MLP neurons of a small language model. Each row is named by its layer, matrix (gate and up: input weights; down: output weights) and neuron, and shows model dimensions 0-95. Each number is 50 + 12 x the weight over its row's rms, rounded and kept within 0 to 99. A neuron's up and down rows have the sign that makes its largest values positive.
Before each neuron's rows, "fires before" lists the tokens most often just after its 100 highest values on Wikipedia text that the model never trained on.

fires before: ",", " a", " of", ".", " well"
L8.gate81:57 64 40 36 41 32 58 57 59 48 31 54 23 49 42 56 58 45 35 48 37 40 56 56 44 69 38 46 36 49 21 77 65 59 35 41 35 71 39 65 61 50 26 42 48 63 55 58 57 35 43 47 36 33 35 74 54 62 51 47 47 47 33 48 52 50 43 39 41 54 46 39 37 55 52 46 42 59 46 50 69 45 49 58 56 56 25 74 41 57 71 36 50 53 45 53
L8.up81:28 48 55 48 45 68 49 44 72 62 26 36 49 47 30 34 40 62 41 67 53 42 51 54 44 44 61 53 45 30 45 43 67 41 17 61 22 68 34 56 46 43 53 52 62 53 45 53 53 48 56 49 79 77 71 38 35 83 57 61 48 53 61 41 54 50 38 43 42 35 36 28 39 29 41 50 61 69 62 37 49 74 54 51 56 51 30 26 58 57 54 64 70 52 49 53
L8.down81:47 42 50 30 51 58 41 53 57 65 61 64 50 43 39 32 44 68 68 45 25 66 46 43 49 39 56 47 29 56 66 62 21 45 58 37 45 27 34 45 49 48 60 36 30 20 55 37 79 57 45 46 54 63 63 74 36 56 54 40 50 43 50 61 65 64 62 54 62 41 43 52 54 37 49 49 59 51 47 53 57 49 35 32 69 41 44 43 55 38 42 49 32 73 66 43

fires before: "s", "S", "er"
L6.gate304:42 51 61 51 44 44 50 33 51 71 38 48 41 38 46 46 62 40 54 75 47 45 43 50 57 50 63 49 57 45 46 27 63 56 43 64 60 55 40 60 45 45 57 67 53 65 71 65 48 25 63 60 53 57 58 48 53 70 60 47 52 42 41 43 31 32 44 53 37 44 36 41 63 58 47 63 61 41 70 58 44 41 40 32 61 44 53 57 52 51 47 34 45 46 53 36
L6.up304:52 43 54 40 50 54 56 59 56 53 36 35 57 55 42 72 48 73 31 60 51 53 35 56 59 44 26 56 33 47 47 42 55 52 47 55 38 62 45 42 38 58 43 35 38 42 51 35 49 39 44 47 73 52 35 64 49 35 54 39 46 70 54 45 42 38 53 59 39 56 43 68 37 46 43 41 49 47 49 54 59 37 37 44 48 45 47 45 65 55 67 59 69 36 39 64
L6.down304:33 53 49 47 51 60 54 36 47 61 37 32 47 41 64 66 51 32 46 43 43 47 68 40 18 48 56 41 63 70 34 54 43 55 46 56 40 40 44 33 65 58 34 54 42 46 44 41 58 54 43 58 40 48 56 39 75 42 44 56 54 37 55 67 35 69 68 41 54 76 41 64 36 48 53 50 39 32 73 52 61 56 39 63 37 40 42 42 42 41 42 28 47 68 58 52

fires before: "um", "ulu", "us", "a", "os"
L10.gate37:70 75 46 49 57 65 38 52 52 48 70 46 39 59 41 34 34 36 53 47 55 57 38 57 38 49 57 48 25 58 58 58 56 44 55 67 37 42 59 44 35 57 67 50 58 54 65 50 47 33 43 62 32 52 70 59 43 54 45 64 76 59 64 46 35 39 42 32 29 66 29 42 46 57 78 51 61 27 41 50 48 42 64 50 42 31 40 52 39 48 47 48 61 45 60 49
L10.up37:34 40 46 50 57 60 51 41 37 52 47 34 27 45 66 26 66 39 70 55 52 41 67 31 26 50 66 56 58 26 59 49 68 56 56 50 37 42 43 57 65 65 57 38 61 45 38 79 48 34 39 66 54 51 59 81 37 58 57 55 31 40 34 37 62 58 62 50 59 59 62 46 34 35 25 48 47 57 56 32 41 61 51 42 55 51 68 33 47 50 33 62 66 40 59 50
L10.down37:36 51 51 59 61 54 56 41 31 50 59 47 31 53 52 69 44 45 36 53 49 38 54 51 70 60 48 62 45 68 41 48 44 75 67 53 43 49 77 51 69 42 46 45 79 53 28 39 43 47 47 53 49 60 63 46 17 44 65 52 56 41 58 63 50 30 57 52 39 59 31 52 55 39 43 52 50 49 59 50 33 60 60 51 53 53 45 19 49 45 53 66 68 32 57 76

fires before: "\"", " (", " of"
L10.gate109:29 47 39 49 51 44 44 38 50 47 73 64 28 34 45 46 46 40 72 54 33 31 53 52 36 35 66 50 41 54 31 67 57 44 48 46 40 40 69 47 53 41 51 45 78 44 41 53 47 43 53 44 33 45 40 33 54 50 57 64 54 50 32 37 50 59 46 50 35 62 51 73 45 58 38 30 48 76 60 47 72 70 50 48 38 57 37 30 34 76 69 53 35 45 36 56
L10.up109:49 63 45 62 48 46 34 43 58 43 66 55 39 47 49 31 48 39 66 37 55 25 58 63 46 58 48 50 36 45 51 60 56 75 27 42 67 55 72 58 70 36 54 49 69 26 36 63 45 32 40 61 50 54 53 31 35 44 24 53 73 62 45 37 48 49 47 63 56 67 34 45 33 41 48 64 24 63 55 22 46 46 41 38 36 44 50 58 38 75 36 54 27 49 46 54
L10.down109:45 34 46 33 45 66 57 35 33 49 51 43 59 56 55 42 51 48 74 74 58 53 39 39 57 68 55 48 55 43 35 41 46 71 52 37 50 51 30 40 48 43 58 51 48 52 42 25 49 38 69 49 54 55 41 46 51 33 43 60 28 57 54 46 72 38 49 34 66 43 35 73 48 42 57 37 62 38 60 50 53 35 52 11 58 41 59 44 53 58 51 34 56 45 32 51

fires before: "\n\n", " The", " He", " In"
L8.gate154:56 74 63 27 47 38 55 55 57 37 52 48 56 55 61 23 43 40 23 39 53 34 55 49 31 44 42 64 43 45 53 50 51 53 51 71 54 45 31 33 55 51 36 61 46 63 74 59 52 34 59 46 08 31 60 54 47 59 43 60 61 40 40 74 50 44 39 44 63 49 43 48 46 45 57 58 57 54 41 40 66 41 60 61 40 69 17 52 34 62 44 41 13 64 47 37
L8.up154:36 49 81 37 48 55 53 59 63 66 38 47 38 38 42 45 48 40 41 26 41 75 65 52 47 36 43 72 32 35 40 37 59 64 32 60 43 45 47 35 39 56 39 39 73 34 64 64 44 64 60 41 51 45 55 25 53 57 45 57 37 57 43 61 66 47 50 59 35 54 49 45 51 60 29 61 65 58 54 36 56 27 50 59 46 66 34 41 51 61 38 49 48 60 46 54
L8.down154:53 45 64 41 43 50 49 45 57 43 51 46 45 52 51 46 55 40 58 45 53 58 48 52 44 45 57 43 56 36 61 49 49 45 61 37 54 60 41 60 53 51 40 45 62 48 42 48 43 33 55 55 59 44 52 63 35 62 60 55 52 55 41 57 69 45 66 49 63 47 53 54 64 59 55 45 61 56 54 41 52 42 56 57 40 53 44 58 55 55 54 41 38 58 42 50

fires before: " |", " (", "\""
L9.gate98:35 59 61 58 23 50 63 50 38 46 61 63 39 34 45 70 57 51 65 37 47 58 32 35 87 41 63 46 44 52 47 58 33 57 41 61 71 41 76 72 67 66 54 60 64 49 56 47 33 50 38 50 56 58 29 44 30 53 55 62 35 54 59 52 31 40 43 49 45 39 67 56 49 53 37 55 51 54 72 53 64 34 68 56 45 45 42 56 42 64 50 67 54 40 42 67
L9.up98:62 48 38 64 31 72 53 42 51 39 54 55 72 55 65 29 49 40 56 30 45 38 57 27 64 46 33 58 48 49 56 56 53 43 61 46 49 35 46 42 41 47 84 31 60 45 70 55 44 36 64 62 38 35 52 41 45 39 54 45 74 51 44 62 60 65 72 44 45 29 69 66 55 25 35 56 26 45 54 51 49 70 38 39 56 40 32 51 46 66 32 53 58 38 52 42
L9.down98:60 23 50 48 62 30 45 61 55 59 51 31 33 44 40 49 57 62 56 45 54 65 52 44 33 62 36 62 35 37 58 37 40 55 41 74 33 50 46 51 61 45 51 17 62 64 62 29 37 50 49 78 66 49 52 55 50 53 69 72 59 51 37 31 56 39 46 44 59 62 35 53 49 37 57 29 62 52 44 57 33 54 60 46 43 45 32 25 39 65 40 53 70 38 50 47

fires before: "\n\n", "=", "In", " The", "The"
L6.gate318:40 62 61 43 33 54 34 47 79 45 39 39 43 57 44 43 59 39 44 42 39 50 56 41 69 51 58 37 50 47 46 48 39 50 46 71 51 41 52 53 49 39 50 44 68 69 54 31 44 30 72 43 43 43 38 33 52 60 30 49 52 59 75 72 47 26 52 71 59 44 27 47 59 62 55 49 56 44 68 41 53 26 43 54 48 60 34 67 45 74 44 59 34 62 64 38
L6.up318:69 48 66 39 40 71 39 45 68 49 48 59 44 63 46 44 33 36 36 50 50 49 54 55 69 32 69 60 66 43 68 34 31 53 66 54 43 45 42 30 64 50 30 54 71 43 67 30 40 31 58 48 49 51 61 43 54 63 41 52 45 60 59 52 57 51 48 55 64 50 58 51 59 58 50 59 40 29 45 54 55 50 54 64 25 51 42 56 58 65 67 30 36 96 41 46
L6.down318:49 62 53 40 49 51 51 47 40 44 44 54 62 59 43 41 40 57 47 51 39 43 49 50 55 53 57 41 61 55 44 55 39 54 50 36 57 32 37 46 66 61 56 58 42 45 53 55 20 30 69 53 58 28 46 55 53 63 40 35 54 63 53 57 60 46 50 51 65 54 54 45 57 38 51 61 55 37 42 39 48 34 58 54 48 63 40 54 56 70 53 36 43 39 69 47

fires before: "d", "s", "pp"
L8.gate85:54 62 53 54 20 54 55 31 49 47 45 31 54 53 71 52 55 53 63 66 59 32 61 40 38 30 47 68 54 55 46 29 36 64 39 72 33 39 57 55 65 52 45 49 44 63 82 43 50 45 64 44 54 58 45 33 50 46 38 55 41 32 59 62 45 58 60 29 25 44 65 52 59 43 56 65 77 43 80 48 58 38 59 65 46 60 55 30 50 49 67 38 43 68 55 67
L8.up85:41 53 64 48 39 39 78 36 60 60 66 34 55 57 49 65 68 61 55 42 70 59 44 36 29 47 27 65 38 63 55 35 43 49 68 54 39 22 56 40 52 45 59 57 28 61 51 46 51 56 44 35 59 70 34 48 49 50 29 47 34 42 50 55 40 52 57 76 30 65 48 37 47 61 68 39 70 42 76 46 58 14 46 46 60 77 63 53 53 40 42 48 63 55 61 68
L8.down85:54 19 74 59 48 30 69 38 48 56 56 55 23 56 55 54 52 66 82 56 59 46 48 43 48 54 39 49 58 58 50 76 37 52 76 55 33 51 37 35 31 51 60 37 45 39 55 56 85 45 46 55 44 61 31 52 54 29 51 39 47 39 57 52 43 61 55 60 41 44 49 61 54 72 38 60 55 44 43 44 47 47 56 35 70 43 65 44 57 50 23 51 58 65 46 48

fires before: "s", "a", "r", "t", "ach"
L10.gate61:34 37 56 33 59 26 56 57 51 37 52 42 55 51 63 47 51 41 30 61 20 57 65 60 39 28 59 73 45 49 51 49 56 49 52 33 62 40 40 54 46 49 65 49 61 49 53 31 37 74 50 49 48 60 46 52 46 68 51 48 65 18 39 46 34 30 57 49 45 43 38 35 48 85 36 37 50 57 27 55 53 55 50 36 43 38 48 63 68 66 27 47 51 48 40 39
L10.up61:76 31 55 42 44 28 47 45 47 56 73 57 42 51 69 30 57 59 64 53 60 48 63 61 63 49 43 62 34 47 33 70 44 55 48 39 38 45 46 47 20 52 63 77 58 48 53 60 46 44 44 46 67 54 55 57 52 36 28 67 42 43 36 59 48 51 65 34 63 30 56 51 50 52 46 56 49 37 42 71 59 46 57 62 40 53 47 77 57 49 42 41 66 37 55 46
L10.down61:20 62 66 40 52 39 50 36 52 36 71 53 40 51 42 33 52 66 43 57 61 51 33 51 44 55 48 73 47 53 25 57 57 37 48 63 33 51 45 55 70 46 37 63 44 67 59 44 37 34 68 55 44 73 32 48 33 32 57 42 72 58 51 40 70 63 51 56 63 48 44 52 60 46 42 55 53 58 66 60 47 45 62 57 38 63 41 51 70 47 58 49 61 51 61 58

fires before: "a", "r", "ras"
L10.gate51:43 50 77 34 47 44 43 48 36 53 74 45 12 29 55 31 80 41 49 33 46 55 55 46 40 61 54 45 33 56 39 66 60 31 51 45 51 59 39 68 35 47 33 64 70 41 52 73 19 65 44 53 63 71 70 56 33 48 60 66 40 48 44 40 58 57 46 33 56 59 55 51 31 71 40 38 45 47 20 69 50 38 49 56 56 45 73 48 42 40 50 59 36 42 40 45
L10.up51:72 47 58 47 53 45 66 44 64 52 52 35 34 47 37 34 59 61 44 55 40 55 63 50 52 56 42 42 52 73 28 46 57 39 42 22 58 55 27 52 43 48 42 55 54 53 47 56 44 68 52 57 78 61 45 66 49 18 29 68 66 43 48 48 65 47 74 48 37 41 60 64 57 45 42 52 65 59 53 61 67 57 65 55 58 55 63 78 64 59 45 48 68 52 39 24
L10.down51:58 60 56 18 59 57 51 49 80 53 65 58 50 40 30 59 44 63 40 53 42 54 68 40 53 60 67 50 49 57 58 56 39 57 54 58 59 59 60 55 36 46 60 52 59 37 67 49 51 35 55 58 57 53 57 62 49 53 59 30 65 51 55 43 45 75 43 62 55 42 66 47 35 50 85 31 58 49 68 53 29 36 52 52 39 36 35 50 48 60 41 39 62 48 27 54